Weights of a small transformer language model: 573M tokens.
MLP neurons of a small language model. Each row is named by its layer, matrix (gate and up: input weights) and neuron, and shows model dimensions 400-463. Each number is 50 + 15 x the weight over its row's rms, rounded and kept within 0 to 99. A neuron's up and down rows have the sign that makes its largest values positive.
Before each neuron's rows, "fires on" lists the tokens most often at its 100 highest values on Wikipedia text that the model never trained on.

fires on: ",", "\n"
L5.gate135:39 53 75 48 58 26 42 57 80 56 31 56 48 55 26 69 40 44 33 60 43 57 62 51 57 52 38 69 56 38 40 49 68 48 33 31 90 33 44 36 35 57 47 41 63 87 56 30 62 50 48 62 65 50 41 62 20 68 57 53 63 38 41 29
L5.up135:29 64 23 48 62 50 85 46 42 65 69 53 58 79 38 53 50 60 69 56 50 63 59 48 48 60 25 43 32 21 34 55 30 39 57 46 75 39 58 45 76 56 47 46 66 25 48 40 59 70 29 56 42 50 44 54 47 47 57 55 49 58 58 56

fires on: " ", "–", ":", " –", "On", " -"
L2.gate1116:58 45 78 19 67 66 18 51 30 68 36 55 45 56 78 52 54 44 68 53 56 27 61 55 56 60 58 24 73 31 53 70 30 44 29 65 74 84 76 42 49 43 41 28 51 65 39 34 44 52 32 37 61 33 58 81 38 52 50 44 40 41 31 50
L2.up1116:45 28 24 09 22 42 44 22 50 33 54 68 46 51 23 60 56 73 72 53 42 53 26 46 64 49 47 34 40 54 58 67 61 46 43 49 56 50 91 43 48 49 45 51 55 51 47 25 46 67 65 53 40 50 49 39 55 36 49 72 50 57 53 53

fires on: ",", " |", " ", " (", "18"
L2.gate1245:39 53 35 64 78 34 72 81 46 71 45 33 23 53 57 35 58 55 70 63 61 64 79 45 21 26 34 67 36 71 53 46 83 59 31 52 39 62 56 57 55 29 60 64 22 57 48 12 64 55 60 48 43 44 47 74 38 35 61 44 21 31 61 68
L2.up1245:40 63 24 38 67 40 45 55 55 61 43 36 50 49 55 51 30 60 51 82 58 56 69 47 51 22 29 50 19 53 41 41 63 38 51 38 63 53 33 44 68 51 50 80 56 41 57 21 68 60 40 61 60 43 51 58 55 75 57 66 92 41 60 55

fires on: "i", ".", "a", "0", "c", "{"
L2.gate1130:26 55 25 69 39 58 52 44 52 59 48 38 51 40 49 75 68 64 53 44 63 45 61 66 55 62 39 41 29 53 39 98 36 78 42 56 25 47 58 66 72 84 25 54 71 55 66 48 55 57 29 32 75 54 46 53 72 33 62 66 56 69 43 52
L2.up1130:34 64 24 52 48 57 88 53 64 60 58 54 48 71 54 65 78 52 70 50 69 59 44 26 65 08 71 48 56 56 70 60 53 64 57 99 34 56 46 64 57 53 27 80 56 62 32 49 66 38 45 35 69 66 66 38 66 53 61 39 30 67 41 41

fires on: " |", " /", "_{", "n", "_"
L2.gate1324:22 46 45 50 43 33 53 46 52 63 43 56 57 58 21 56 61 44 42 75 48 22 34 57 23 35 61 47 56 48 39 64 58 60 39 88 48 61 49 64 60 40 45 51 51 81 53 31 56 58 39 32 80 41 44 22 62 52 42 47 39 75 85 68
L2.up1324:56 60 45 65 76 35 66 52 39 70 66 37 97 59 42 65 56 42 54 45 45 62 21 35 34 38 32 37 56 52 44 39 30 46 22 34 67 31 60 45 48 34 24 68 64 32 60 43 50 42 31 56 62 26 28 49 61 66 49 20 43 59 25 67

fires on: " Ad", "CD", " bomb", " ab", " Ab"
L5.gate1361:56 52 38 54 40 82 40 56 73 11 55 62 61 18 55 34 30 56 71 64 47 72 67 49 41 12 38 50 39 54 26 70 62 88 70 43 16 67 33 56 53 35 55 26 36 52 27 75 55 51 49 72 62 79 41 43 25 42 43 52 36 54 60 34
L5.up1361:64 57 42 58 57 73 58 40 47 41 67 78 63 60 55 36 46 38 37 59 44 53 51 54 48 40 33 45 19 22 51 35 62 49 40 58 25 66 60 42 49 34 65 15 58 22 62 35 68 55 53 31 53 50 45 57 57 38 63 68 48 53 48 63

fires on: " |"
L2.gate1491:30 55 45 76 33 35 66 35 56 13 29 44 47 44 19 41 62 51 42 32 30 47 61 63 46 57 65 62 47 60 46 62 36 36 25 72 49 31 31 53 63 52 27 59 55 61 51 27 64 30 50 31 56 30 18 59 58 36 66 58 29 53 85 48
L2.up1491:79 72 54 45 57 83 48 66 66 12 30 42 68 25 54 52 60 50 47 58 51 62 36 50 50 44 49 53 62 49 46 79 39 56 26 59 66 73 64 56 32 30 69 57 64 16 09 42 53 59 24 31 63 43 36 35 24 51 40 36 49 40 41 44

fires on: ")"
L2.gate914:48 42 29 54 34 53 72 37 67 39 62 23 68 39 40 79 53 43 70 43 39 25 87 44 44 35 34 59 66 41 17 61 64 49 61 51 64 53 67 43 63 41 37 68 50 48 63 52 77 41 64 35 24 66 41 36 28 37 53 58 44 42 42 55
L2.up914:38 37 45 43 84 54 61 54 50 44 28 39 30 41 55 67 34 46 70 52 64 54 82 53 62 45 31 40 30 32 36 57 47 32 54 48 52 74 46 54 62 27 48 43 57 66 49 70 46 57 43 46 37 70 33 47 57 43 60 77 75 49 39 67

fires on: "-", ":", "–", "/", " (", "l"
L2.gate884:41 41 45 44 52 56 52 46 47 44 77 45 62 37 50 25 66 66 68 77 67 31 36 41 42 58 38 62 57 45 65 66 32 52 35 42 69 48 28 53 39 54 52 75 72 53 46 63 63 27 51 07 61 54 50 41 53 66 42 50 33 49 53 58
L2.up884:34 03 46 23 36 45 25 53 64 67 64 40 36 55 40 55 81 29 59 24 45 34 29 63 78 45 61 30 32 56 60 58 70 48 52 46 44 23 64 43 34 38 38 71 62 46 55 56 62 51 91 44 45 53 47 65 53 34 65 55 49 37 79 64

fires on: ".", "s", " CD", "20", "anna"
L2.gate908:78 54 57 42 72 59 58 20 50 47 74 50 70 45 57 67 45 27 67 41 43 34 36 47 49 43 61 18 57 32 65 55 23 62 49 42 62 65 64 57 52 60 49 67 57 51 65 67 65 45 22 46 50 53 33 34 48 47 58 68 41 41 08 55
L2.up908:27 44 70 51 54 64 53 38 40 58 57 62 48 63 61 56 44 43 78 48 56 57 35 57 60 32 55 54 40 50 63 37 56 67 62 39 34 62 32 63 68 58 50 41 28 56 53 45 27 66 69 67 50 62 70 60 56 36 30 71 55 67 64 65

fires on: " is", " as", " was", "'s", " Is", " of"
L5.gate471:56 48 51 30 67 38 42 50 80 56 35 59 31 42 54 54 51 62 68 54 44 15 45 82 27 71 55 39 41 62 51 45 44 62 78 68 42 18 82 67 51 32 24 56 70 72 39 47 51 52 64 36 21 68 37 40 26 53 60 15 81 27 42 48
L5.up471:68 30 54 54 32 71 52 53 79 63 24 49 47 57 55 76 72 28 44 68 29 54 48 40 38 47 36 35 52 40 61 56 40 66 61 54 53 47 39 77 21 39 39 50 61 67 38 47 48 90 47 27 50 54 69 54 64 67 45 33 27 85 36 50

fires on: ","
L5.gate1278:75 62 38 58 58 64 36 44 36 28 59 46 62 60 50 55 54 45 38 21 45 67 70 58 52 29 76 40 63 37 52 43 47 61 59 61 73 42 53 24 39 53 47 67 38 58 59 45 69 55 50 58 66 56 20 70 54 44 40 47 53 82 57 29
L5.up1278:50 65 85 80 55 66 50 44 33 62 38 45 44 70 49 53 67 66 90 63 64 50 49 41 53 66 46 41 46 52 50 50 71 52 73 68 30 43 35 50 50 75 62 57 50 28 20 44 68 44 33 52 42 40 72 28 57 74 30 62 60 46 46 37

fires on: " \"", " ", "10", " Billboard"
L2.gate759:32 53 24 67 63 53 24 59 33 44 57 70 86 88 36 62 22 31 18 58 48 40 45 91 74 50 57 50 58 28 31 41 24 50 24 37 69 59 53 44 49 38 31 75 87 49 69 48 60 37 41 49 30 57 49 40 54 57 36 78 75 45 31 50
L2.up759:64 52 33 56 41 64 74 48 58 40 42 44 68 88 42 42 41 80 57 87 59 63 62 32 51 40 46 71 37 39 65 35 57 80 64 64 66 63 37 35 16 65 60 50 28 43 31 50 39 49 61 55 41 24 32 58 38 33 48 49 57 61 33 67

fires on: "'s", "’s"
L2.gate1440:35 58 43 49 49 15 39 36 60 42 40 38 99 39 45 48 58 70 67 43 36 48 15 53 58 50 47 27 52 40 60 28 59 39 56 50 45 52 55 55 38 54 28 96 65 61 86 49 63 63 45 49 33 41 34 38 40 52 63 24 46 59 61 57
L2.up1440:50 41 44 71 38 51 40 29 55 64 27 48 44 46 51 49 47 46 64 66 49 63 83 50 60 59 43 57 43 72 54 22 62 60 37 76 59 54 35 49 03 41 41 43 47 48 38 40 42 31 56 55 33 60 42 66 67 72 54 52 35 47 47 43

fires on: " the", ":", " York", " Angeles", "e", "es"
L2.gate899:46 56 58 54 30 56 59 28 42 10 61 21 54 57 51 56 34 73 76 49 50 38 55 45 60 78 37 47 81 42 22 84 44 64 49 47 66 49 67 45 43 61 51 37 39 67 78 42 42 29 27 54 52 48 46 60 40 60 54 53 58 46 56 60
L2.up899:28 37 25 38 25 43 69 44 50 41 58 51 35 76 69 51 45 60 43 38 31 61 34 41 38 70 54 49 36 58 44 54 55 72 29 43 52 52 42 45 42 48 46 52 17 57 80 40 52 52 68 64 53 31 28 70 42 59 38 38 65 50 64 51

fires on: " and", " (", ",", " of", ";", " |"
L2.gate1499:46 33 23 56 65 57 52 82 45 36 57 47 55 19 66 56 48 63 38 20 52 60 57 47 27 44 55 40 69 34 45 39 37 54 25 53 56 56 63 52 55 91 33 52 35 37 52 30 64 27 52 51 50 60 35 70 31 54 58 26 47 29 78 55
L2.up1499:25 52 43 65 47 68 67 59 44 68 46 40 57 76 62 71 54 57 46 67 45 86 28 52 39 42 57 34 47 71 42 30 43 17 29 64 70 29 25 33 48 29 47 70 77 23 36 23 50 47 77 33 71 46 71 55 71 42 47 62 61 49 64 44

fires on: " H", " Mc", " Ah"
L2.gate764:55 56 37 57 55 62 34 58 53 29 55 43 36 29 38 43 48 49 69 47 53 65 67 32 40 26 51 63 82 41 37 62 39 38 58 56 75 59 51 30 63 42 53 68 49 71 37 64 39 77 52 36 49 23 67 56 29 50 47 09 53 39 71 48
L2.up764:39 32 26 76 36 69 53 67 63 51 54 35 49 49 62 43 64 33 68 62 25 38 44 54 67 31 46 34 42 29 30 99 47 30 44 63 62 64 56 33 32 52 50 37 44 52 51 53 40 45 53 54 51 56 45 65 46 77 32 61 62 52 53 75

fires on: " and", "E", "am", "H", "a", " Har"
L2.gate187:37 56 66 86 59 49 52 39 55 28 32 71 50 55 33 54 66 40 38 70 62 66 62 56 50 51 61 49 82 36 62 71 48 49 64 44 68 51 41 56 44 33 43 39 78 47 57 52 62 56 47 58 28 39 63 64 62 35 45 39 27 56 22 08
L2.up187:74 55 45 32 26 47 43 32 44 46 50 41 45 46 71 42 68 49 52 51 49 41 58 35 54 38 35 40 69 66 58 52 34 68 37 54 45 67 56 69 45 61 65 72 30 54 46 62 59 43 48 52 51 49 34 34 29 35 52 42 46 39 70 73

fires on: "20", " under", "19", "\n", ".", " "
L7.gate1278:56 37 53 46 60 70 07 31 43 68 28 31 26 33 30 46 47 60 23 43 35 30 61 63 51 30 44 60 50 54 54 76 44 49 52 40 57 67 49 51 46 46 33 54 58 67 69 41 62 53 32 38 48 54 66 39 54 41 07 53 46 45 68 65
L7.up1278:51 40 49 48 31 67 54 49 46 44 25 63 57 69 46 72 53 55 75 50 66 53 57 32 63 05 55 44 30 38 37 54 53 67 60 44 46 71 69 62 26 47 71 67 66 65 46 59 22 33 59 35 46 62 47 65 59 58 57 59 47 37 54 48

fires on: "0", " ", " can", " |", " cannot"
L2.gate428:46 63 37 65 53 27 64 76 49 56 48 57 28 51 28 59 31 47 52 40 42 20 64 32 54 48 76 63 49 71 59 48 39 27 40 71 60 65 46 59 53 27 52 54 38 48 29 54 55 58 71 56 28 62 54 63 68 48 60 64 59 55 47 39
L2.up428:47 80 64 58 60 50 45 67 43 61 46 40 52 76 42 61 73 58 45 27 31 30 59 64 73 57 46 48 80 70 45 60 48 49 43 50 42 64 41 45 57 26 49 54 53 57 40 40 33 33 41 45 68 57 68 58 52 47 51 70 75 60 87 41

fires on: "20", " ", ".", " +"
L7.gate1005:48 26 05 60 54 73 64 52 42 45 52 68 74 57 37 59 52 67 57 42 88 29 47 45 46 43 66 44 38 81 67 72 56 58 62 28 43 57 54 31 39 46 63 44 73 45 73 67 36 30 38 50 70 50 28 69 55 65 71 61 59 66 27 31
L7.up1005:55 59 77 63 64 67 28 77 46 33 63 27 48 68 45 49 24 62 67 36 72 69 35 20 50 80 54 43 29 67 00 77 29 48 48 38 53 65 41 38 27 57 28 61 55 37 54 56 46 44 44 39 54 57 49 63 48 63 62 53 73 71 64 36

fires on: ")", "\"", " Europe", " mountains", " Netherlands", " areas"
L2.gate378:53 30 46 54 62 73 35 48 30 08 44 44 46 41 34 41 15 43 64 45 52 08 46 37 51 74 48 38 25 44 40 55 42 38 58 56 58 57 38 57 57 78 62 29 56 47 75 57 15 46 60 24 59 50 39 85 66 57 45 62 25 52 39 32
L2.up378:67 64 30 57 47 65 60 68 76 55 39 45 53 76 75 49 54 37 36 23 60 34 51 47 50 16 47 63 44 55 70 37 58 62 77 53 55 38 57 75 53 87 41 51 48 35 54 64 43 40 58 44 11 30 22 42 28 50 63 61 49 41 44 50

fires on: "i", "an", "a", "el"
L2.gate1515:43 38 23 33 50 24 45 28 42 73 54 03 60 20 46 66 67 30 56 83 14 49 17 57 34 54 48 60 49 62 42 52 55 61 46 33 49 30 58 56 58 30 52 40 44 53 72 55 53 58 35 09 05 70 67 58 28 56 41 66 43 60 50 30
L2.up1515:41 51 47 36 67 31 82 58 43 33 45 64 24 57 41 31 44 74 44 58 71 49 39 56 55 66 49 48 49 50 42 43 44 52 45 60 49 64 63 35 48 70 85 79 53 71 41 39 70 45 52 68 52 29 53 33 51 36 67 46 67 46 56 49

fires on: " H", " S", " Th", " Prim"
L7.gate713:47 45 38 33 68 92 52 47 91 41 43 26 39 40 29 44 43 93 59 41 60 37 55 66 41 40 31 59 45 35 38 66 49 67 52 51 32 44 77 36 29 39 45 56 56 69 40 27 46 58 72 67 39 67 45 39 43 80 53 21 28 41 67 47
L7.up713:29 46 37 85 55 81 42 50 42 53 49 66 55 42 42 47 61 48 37 60 38 55 42 48 35 31 52 34 49 22 38 53 72 41 42 73 54 34 61 83 28 62 69 72 73 51 37 37 54 49 86 56 27 43 31 47 67 61 38 60 62 58 22 58

fires on: " |\n", ".", " |", ".\n"
L7.gate838:57 48 75 58 83 79 35 59 49 32 49 60 68 53 21 66 18 34 35 34 49 23 63 55 11 61 75 56 61 64 61 59 45 44 62 36 74 58 46 43 40 61 60 44 65 42 57 33 41 12 32 54 52 61 36 35 41 49 42 54 60 24 45 43
L7.up838:06 35 49 57 53 33 56 63 59 50 56 36 56 57 50 71 44 44 57 64 45 59 36 34 40 60 50 20 29 51 41 65 59 48 68 39 57 37 68 57 64 28 46 43 50 28 51 58 45 63 76 56 69 30 80 43 62 85 70 38 43 42 42 46

fires on: " |", " ", " life", " years", " year"
L2.gate107:66 67 70 62 33 41 58 49 42 46 46 23 50 44 47 89 51 46 63 41 59 51 39 60 60 40 54 50 61 17 15 45 70 74 45 46 47 48 36 23 41 63 31 66 48 56 17 36 66 48 53 20 61 32 61 47 77 51 54 33 20 34 49 50
L2.up107:26 64 31 43 44 39 70 67 30 20 55 54 40 49 65 51 70 52 69 39 43 63 44 43 39 39 54 52 42 41 49 50 69 13 42 72 62 49 32 23 44 25 53 37 35 58 45 46 35 53 48 37 77 54 48 39 65 36 64 51 62 45 65 33

fires on: " was", " is", " of", " older"
L2.gate778:55 40 55 51 53 53 58 25 49 61 59 49 53 30 48 44 42 38 40 62 58 19 26 64 28 41 57 48 40 44 46 64 37 64 40 66 53 57 65 48 45 30 43 32 46 62 57 64 50 60 54 38 34 62 51 57 62 79 28 76 63 37 68 31
L2.up778:46 50 50 79 65 42 44 43 36 49 57 48 31 43 48 58 63 66 16 57 50 48 69 66 42 47 47 65 59 60 61 41 51 79 51 63 48 68 38 52 52 65 44 64 58 47 50 30 45 20 44 28 52 55 54 57 65 21 71 70 67 66 40 66

fires on: ","
L2.gate1201:70 37 32 62 68 45 42 62 43 59 47 47 54 64 88 47 59 58 34 52 45 53 46 27 50 35 50 67 43 33 59 41 50 51 28 56 52 42 39 45 56 59 12 38 37 43 64 39 74 45 34 48 76 54 50 71 49 42 65 49 35 62 47 29
L2.up1201:55 60 73 57 62 53 58 53 68 44 32 50 22 36 66 52 64 43 40 56 54 59 32 29 62 46 69 39 35 56 43 63 55 75 51 42 56 49 59 32 47 56 60 58 58 39 47 29 50 66 43 31 35 21 48 54 76 47 47 64 58 58 46 60

fires on: " be", "0", " being", " +", "an"
L5.gate1508:61 25 66 30 24 32 45 60 71 49 48 41 39 49 70 56 64 57 40 61 60 43 56 61 26 36 62 37 38 39 49 40 71 68 37 36 58 47 50 44 57 30 19 44 81 71 31 32 38 60 74 69 27 66 55 42 39 47 57 38 44 47 60 45
L5.up1508:68 17 81 60 34 58 25 65 71 30 56 31 61 30 74 36 58 58 49 30 41 44 59 50 34 37 42 45 64 46 65 66 54 55 41 64 67 66 45 31 52 15 55 33 50 55 40 32 42 25 46 54 58 68 53 56 53 47 57 57 52 51 65 40

fires on: " ", "19", " –", "18", ",", " ."
L7.gate828:90 37 48 17 42 65 33 67 35 35 37 23 53 50 47 43 46 41 56 78 34 44 37 43 47 50 59 77 55 64 51 91 57 59 63 59 55 69 65 33 33 47 27 68 50 47 63 57 62 56 11 31 47 78 50 33 34 50 31 63 14 56 47 55
L7.up828:60 48 68 55 36 60 34 64 61 59 29 44 58 33 51 61 31 51 47 46 47 41 47 53 45 35 39 44 40 39 58 67 39 39 39 61 42 46 74 58 34 58 70 14 60 65 36 75 39 52 57 45 54 51 59 90 51 33 72 96 42 56 50 43

fires on: " |", " ", "–", ".", " team", " Team"
L2.gate777:47 43 34 68 47 31 74 46 44 69 45 57 65 40 45 49 54 58 53 63 25 34 49 76 28 48 39 44 59 52 50 45 57 38 26 44 49 74 68 64 48 29 38 63 53 48 53 50 73 85 70 51 55 38 65 48 56 62 52 39 27 32 66 55
L2.up777:69 80 43 33 53 57 35 77 42 71 52 52 67 48 20 51 50 41 19 28 59 46 32 76 67 81 29 63 72 75 29 57 70 42 58 26 58 44 62 51 41 65 47 51 67 55 49 37 41 53 56 62 86 61 65 28 66 33 48 67 57 28 78 71

fires on: " (", ",", " |"
L5.gate1167:51 40 58 38 66 50 40 46 30 57 62 43 53 55 56 46 37 65 42 56 67 40 56 31 63 58 48 58 42 49 52 54 62 42 54 43 59 30 36 78 26 49 42 60 36 49 48 65 61 46 44 27 49 50 42 45 33 53 47 65 68 33 47 12
L5.up1167:24 37 33 40 66 70 45 32 30 62 98 49 32 61 56 47 45 71 64 60 47 21 42 57 50 65 50 36 48 48 56 52 35 40 47 40 60 33 76 41 47 37 66 44 41 34 38 64 45 55 33 36 25 61 71 27 52 61 71 69 53 44 66 30

fires on: " |", " |\n", " ", " |\n\n", "0"
L5.gate445:91 46 80 42 63 45 22 41 41 34 41 63 65 57 49 51 37 42 25 64 62 36 61 46 40 41 75 50 34 57 49 57 50 38 35 50 37 33 76 65 56 45 58 34 49 63 63 70 49 60 63 37 57 35 47 23 47 55 40 23 44 25 37 57
L5.up445:47 57 40 52 46 44 69 56 37 58 50 66 62 30 39 37 51 51 62 59 30 51 57 42 45 42 70 42 41 40 75 74 26 50 69 63 36 45 39 38 68 55 57 33 70 49 59 79 64 50 65 44 63 45 67 53 32 68 65 68 55 54 35 50

fires on: ")", ".", "\"", "1", " also"
L2.gate1208:47 30 46 50 55 51 44 51 12 52 38 41 70 76 37 61 69 70 60 52 26 34 35 68 70 38 44 66 59 56 18 54 35 48 50 53 56 59 47 47 53 33 51 72 50 56 72 42 52 58 64 50 27 67 54 66 39 45 64 60 45 59 35 77
L2.up1208:59 44 71 43 75 57 51 42 53 56 48 42 47 21 48 51 70 67 61 49 55 56 35 41 37 40 45 49 38 47 33 63 66 73 58 52 40 60 56 86 68 44 63 66 93 54 70 50 44 49 43 46 29 49 25 74 58 62 36 80 40 49 64 58

fires on: " ", "20"
L5.gate802:42 61 46 47 43 38 52 44 29 50 47 85 63 39 51 41 84 91 60 40 60 61 43 40 32 45 55 43 39 43 49 47 60 20 30 29 50 80 48 44 57 66 43 78 80 52 11 45 37 69 41 74 40 43 25 32 65 41 53 49 40 56 65 61
L5.up802:60 40 48 59 56 44 43 65 59 60 27 27 53 19 47 54 38 63 38 44 58 45 69 63 56 39 51 43 56 54 87 57 53 36 78 56 22 47 34 67 26 51 53 33 47 56 47 51 64 55 62 23 49 52 41 85 33 55 32 52 36 53 71 51

fires on: " its", ":", " the", " for", "'s", " of"
L2.gate23:45 48 47 60 62 51 53 38 40 39 67 53 63 39 70 67 49 50 74 48 50 26 64 59 40 70 37 33 43 48 20 57 58 39 44 32 89 39 62 37 45 45 36 38 52 45 54 66 54 64 76 41 35 58 54 34 34 60 49 74 46 66 29 48
L2.up23:31 41 65 43 42 63 57 59 68 43 38 68 17 51 62 42 58 40 35 48 52 53 59 51 44 53 37 02 33 61 40 49 54 51 68 27 46 34 49 48 61 76 37 38 39 39 78 70 64 38 48 40 44 57 53 43 51 60 52 53 69 63 79 60

fires on: " |\n"
L2.gate1292:69 40 72 60 49 72 45 52 67 36 64 35 44 71 33 54 21 56 42 36 58 58 52 41 65 55 57 82 21 41 51 40 49 39 38 39 47 36 59 37 79 42 46 55 62 59 46 55 36 59 57 34 42 27 44 55 41 21 28 59 65 21 50 50
L2.up1292:57 66 40 55 62 66 65 52 48 58 54 48 54 31 45 29 39 38 51 37 48 22 56 61 33 44 72 60 49 47 63 34 52 53 65 48 44 57 60 80 41 56 43 32 42 40 68 39 59 49 66 44 71 53 47 56 29 30 35 50 47 45 37 62

fires on: "0", " |", " ", "1"
L2.gate780:40 33 56 84 56 48 27 30 61 46 65 13 64 40 26 57 42 57 50 73 48 46 46 49 45 36 44 51 25 43 35 45 27 66 45 34 66 40 53 52 61 51 58 76 46 52 45 65 72 37 46 49 59 70 30 49 56 45 44 55 41 83 46 59
L2.up780:68 48 44 77 49 52 31 58 31 52 37 33 73 54 37 40 06 67 68 79 34 81 35 61 42 44 69 52 32 55 29 59 55 38 46 62 59 45 63 55 41 38 41 65 54 50 42 60 59 48 21 77 62 67 56 29 55 75 67 40 62 62 49 41

fires on: "s", ")", "12"
L2.gate1372:64 44 58 55 43 71 53 19 40 36 43 47 31 34 70 62 65 56 61 27 42 33 48 34 57 65 51 58 38 54 61 57 36 53 36 49 50 14 52 58 47 65 41 79 56 65 62 50 42 65 31 49 44 32 51 56 60 49 54 54 59 64 24 53
L2.up1372:72 43 36 30 27 51 67 24 53 54 59 41 62 67 66 43 91 52 52 57 38 58 44 37 74 38 59 35 36 48 52 58 52 47 54 51 66 63 70 54 50 58 34 56 23 33 81 73 35 40 57 58 31 60 54 60 56 23 52 43 56 51 56 52

fires on: "On", " on", " (", " ", " On", " |"
L5.gate687:50 54 64 54 47 55 55 51 54 42 40 44 58 42 45 88 42 57 62 52 52 55 32 54 45 27 51 45 46 35 25 64 59 65 57 67 64 40 35 62 37 70 62 62 57 60 64 41 66 80 55 34 72 65 58 34 49 64 49 42 51 59 46 59
L5.up687:31 25 34 50 51 30 50 39 30 70 52 58 48 53 72 64 50 74 71 41 36 43 48 49 42 65 59 47 69 21 59 52 39 62 40 71 59 57 32 29 31 59 38 49 80 40 44 49 58 70 36 44 45 56 47 49 70 21 49 66 57 39 30 59

fires on: ")", "ar"
L2.gate1328:32 60 35 50 60 42 51 38 56 44 64 33 51 71 52 73 58 56 70 52 54 32 30 70 44 45 20 80 55 57 21 53 48 40 67 29 76 18 58 34 37 32 12 71 60 41 70 60 45 58 52 20 63 57 41 61 64 57 33 71 46 56 30 38
L2.up1328:40 40 79 39 47 57 46 49 38 48 25 72 70 63 72 53 64 42 38 36 49 22 56 25 59 30 64 50 51 60 40 47 36 46 59 59 77 57 49 61 56 26 67 34 59 47 79 76 38 14 55 30 54 49 27 45 32 60 38 52 42 51 42 52

fires on: " |", ":", " |\n", " "
L5.gate537:38 58 30 48 61 75 50 57 77 47 76 47 57 75 45 81 27 58 55 49 36 15 49 84 43 65 62 60 62 56 46 72 43 70 66 65 42 46 65 31 31 50 79 74 41 68 61 54 60 45 60 52 76 52 58 44 42 76 41 52 50 72 30 59
L5.up537:58 65 38 54 25 33 00 78 51 45 43 48 69 41 70 79 38 62 64 62 46 31 66 59 51 64 74 47 52 68 39 57 51 50 51 49 52 45 48 57 31 65 63 60 54 53 21 37 31 64 39 57 55 45 56 23 26 57 64 19 31 32 33 54

fires on: " -", " –", ":", ",", " x", " by"
L5.gate506:46 35 48 43 49 43 51 55 32 31 63 33 48 34 59 03 05 47 43 31 62 50 27 71 32 45 54 60 46 47 71 50 37 66 42 35 61 41 57 44 72 34 54 60 53 34 75 32 48 32 32 38 52 39 52 62 44 54 52 60 50 55 99 92
L5.up506:45 48 70 37 60 71 25 50 18 53 52 57 53 55 61 57 42 60 56 25 61 45 26 50 60 58 64 47 45 48 43 86 21 20 56 46 37 75 84 50 43 32 35 24 71 60 37 42 77 60 74 37 66 36 54 73 61 45 68 68 50 60 42 47

fires on: "0", " |\n", " ", " |\n\n", ")\n", "\n\n"
L5.gate821:63 43 57 42 32 46 30 49 44 82 59 52 64 74 35 61 41 20 28 55 71 42 36 63 58 38 41 35 65 58 43 52 35 39 49 29 55 54 48 66 28 55 62 80 58 46 53 50 51 65 71 57 49 67 42 70 45 63 49 47 54 18 41 49
L5.up821:60 35 49 68 45 49 50 53 47 60 58 51 46 46 49 58 31 60 40 55 37 44 63 61 53 10 53 57 38 46 50 69 53 23 53 23 27 47 76 41 71 65 35 38 43 58 70 51 61 50 47 64 57 29 74 53 23 55 35 58 60 63 41 37

fires on: " and", " "
L2.gate1166:69 48 50 34 79 40 60 22 29 24 49 53 45 44 34 50 45 77 43 54 55 43 39 45 46 37 71 32 49 50 38 50 44 39 70 25 49 55 40 45 45 47 36 60 47 63 69 43 63 15 77 58 47 27 69 53 40 25 55 35 48 44 41 43
L2.up1166:46 19 46 18 54 49 74 35 48 30 63 74 66 36 53 30 46 43 49 58 36 35 67 75 59 61 38 38 53 45 66 59 48 51 55 53 52 84 47 95 60 60 33 66 56 45 53 79 49 46 46 56 62 40 44 41 39 50 50 21 55 26 81 54